MLP neurons of a small language model. Each row is named by its layer, matrix (up: input weights) and neuron, and shows model dimensions 64-127. Each number is 50 + 12 x the weight over its row's rms, rounded and kept within 0 to 99.
Before each neuron's rows, "fires on" lists the tokens most often at its 100 highest values on Wikipedia text that the model never trained on.

fires on: "al", "ant", "ic", "p", "x", "s"
L4.up1104:24 45 53 52 65 31 47 55 42 51 70 50 55 75 51 60 63 35 50 38 62 27 52 46 69 44 35 47 43 57 53 58 39 35 32 55 59 40 54 63 61 44 62 62 60 40 42 42 65 42 65 40 41 53 29 45 30 61 54 73 47 60 50 48

fires on: "ian", "ago", "ia", "ican", " Sen", " who"
L2.up774:52 64 51 62 49 61 38 70 48 38 57 71 43 68 57 54 13 53 59 43 51 57 50 64 36 41 35 44 51 58 60 46 51 57 50 40 44 44 46 47 64 70 67 52 51 76 37 54 67 70 34 33 49 56 53 32 63 48 80 50 52 37 35 40

fires on: ",", ")", "),", " in", " |", ";"
L7.up1081:32 55 68 52 46 48 68 51 41 45 43 39 36 53 54 51 45 59 69 64 40 53 66 67 54 41 67 38 53 55 60 48 43 45 36 52 50 68 47 34 57 68 37 49 68 70 43 68 45 43 25 64 45 45 35 61 46 32 45 52 63 64 44 64

fires on: "g", "ir", "fer", "or", "ee"
L4.up1004:50 51 36 54 49 56 47 59 45 38 34 40 56 48 52 67 61 45 65 60 58 62 50 42 58 30 40 44 53 58 59 28 52 42 71 34 57 41 42 64 63 36 36 66 73 71 32 53 46 53 30 42 41 54 49 56 62 49 39 51 51 52 73 52

fires on: " |", " •", "as", "al", "ar", "s"
L4.up1258:39 57 49 34 49 54 57 36 56 45 68 41 65 44 30 67 67 47 48 47 51 35 66 49 79 43 62 59 31 56 58 60 37 46 39 56 69 59 62 51 54 52 38 42 61 23 45 39 58 50 37 66 58 57 43 47 33 76 54 53 65 48 69 45

fires on: " c", " C", " at", " in"
L7.up32:56 45 63 55 47 51 71 57 52 56 43 70 44 41 63 59 40 54 69 52 52 52 40 42 37 57 26 67 40 59 51 48 30 55 35 56 41 60 48 63 38 32 52 39 44 55 51 56 37 72 35 53 45 63 62 48 38 69 50 62 64 41 44 49

fires on: "ic", " var", "iz", "is"
L4.up630:38 65 28 64 68 52 51 48 55 64 41 62 43 54 66 76 53 41 32 65 33 43 48 45 34 30 51 63 48 55 36 40 44 67 72 40 38 33 62 67 53 62 45 70 58 40 70 53 56 63 56 42 60 51 37 56 48 68 69 45 67 73 49 62

fires on: "ig", "i", "oc", "g", "us", "ir"
L4.up292:47 58 36 43 45 41 65 73 62 25 56 56 47 31 30 46 56 63 56 58 58 55 60 43 43 50 47 33 38 50 66 44 58 50 54 53 50 21 47 71 53 48 35 78 59 56 57 40 65 39 46 48 60 44 50 53 32 37 45 61 42 50 60 56

fires on: " (", ".", ")", ";", " L", " |"
L9.up152:50 56 60 40 54 45 31 41 31 48 40 38 40 67 59 52 33 69 57 64 52 45 72 53 53 39 60 43 48 28 55 47 50 50 43 46 50 48 53 32 69 76 55 42 47 58 54 32 61 35 39 71 57 73 56 48 36 32 38 63 47 63 27 64

fires on: "s", "m", "g", "b", "k", "C"
L4.up750:39 23 46 29 35 46 45 25 59 32 34 54 76 59 69 54 46 32 72 34 65 56 63 64 45 41 79 49 52 39 65 67 47 70 50 43 45 70 72 68 43 51 32 60 54 36 46 45 62 33 49 27 53 64 48 60 64 59 33 30 35 45 58 48

fires on: "ro", "is", "it", "p", "rit", "iz"
L4.up455:19 50 42 61 58 62 58 37 66 40 68 67 42 72 26 71 66 33 38 72 46 49 50 58 34 49 38 45 31 49 43 32 63 65 67 50 42 29 67 50 59 54 50 43 60 41 50 47 42 50 68 34 45 52 49 39 49 49 28 27 56 53 51 53

fires on: "ro", "c", "av", "m", "em", "b"
L3.up777:49 53 27 49 41 71 41 44 40 43 49 64 42 59 64 52 41 43 44 49 60 50 30 48 40 55 49 36 32 52 69 49 52 72 53 54 37 67 54 44 48 50 54 65 45 60 58 53 60 26 63 38 52 25 45 60 64 58 31 36 34 37 48 47

fires on: " over", "ave", "ing", " March", "ater", " February"
L3.up613:56 42 47 45 18 53 58 56 35 43 58 43 34 56 51 48 36 51 47 41 52 40 32 72 57 59 57 52 39 38 67 45 39 53 66 62 60 59 65 55 57 32 48 57 79 43 51 61 51 22 32 57 79 57 47 44 54 63 40 39 47 42 39 40

fires on: " ind", "op", " ag", " pe", "|---|---"
L4.up162:45 64 38 44 67 55 40 63 62 34 56 18 35 28 59 53 35 53 70 54 40 58 65 51 48 65 64 47 35 48 32 55 52 53 46 42 48 60 52 59 49 54 31 42 44 63 59 63 48 60 52 44 47 58 49 47 39 66 43 49 41 26 35 61

fires on: " e", " en", "to", "'t", " No", "et"
L2.up1060:47 61 49 44 67 59 36 48 51 46 51 31 32 46 54 64 47 44 62 37 70 80 49 61 58 68 58 48 49 34 52 55 48 45 60 52 54 53 39 57 50 28 52 62 44 48 57 65 50 43 41 51 41 58 58 66 55 60 55 71 83 34 36 40

fires on: "l", "ul", "let", "us", "os", "b"
L3.up573:33 61 46 56 55 47 29 61 54 41 69 71 62 52 53 62 50 44 55 77 55 43 30 38 47 53 59 45 22 44 50 52 53 32 68 61 62 54 49 54 56 65 51 73 64 51 38 57 50 20 40 61 46 28 49 47 63 67 50 40 31 50 60 62

fires on: "z", "g", "ber", "l", "ier", "b"
L3.up254:42 72 54 48 64 62 37 45 63 32 66 64 59 45 40 66 34 32 62 38 53 47 40 39 40 45 43 42 52 41 48 40 37 44 64 48 55 41 63 27 65 48 37 57 59 47 40 64 40 44 46 37 48 45 42 68 56 63 58 45 58 56 54 39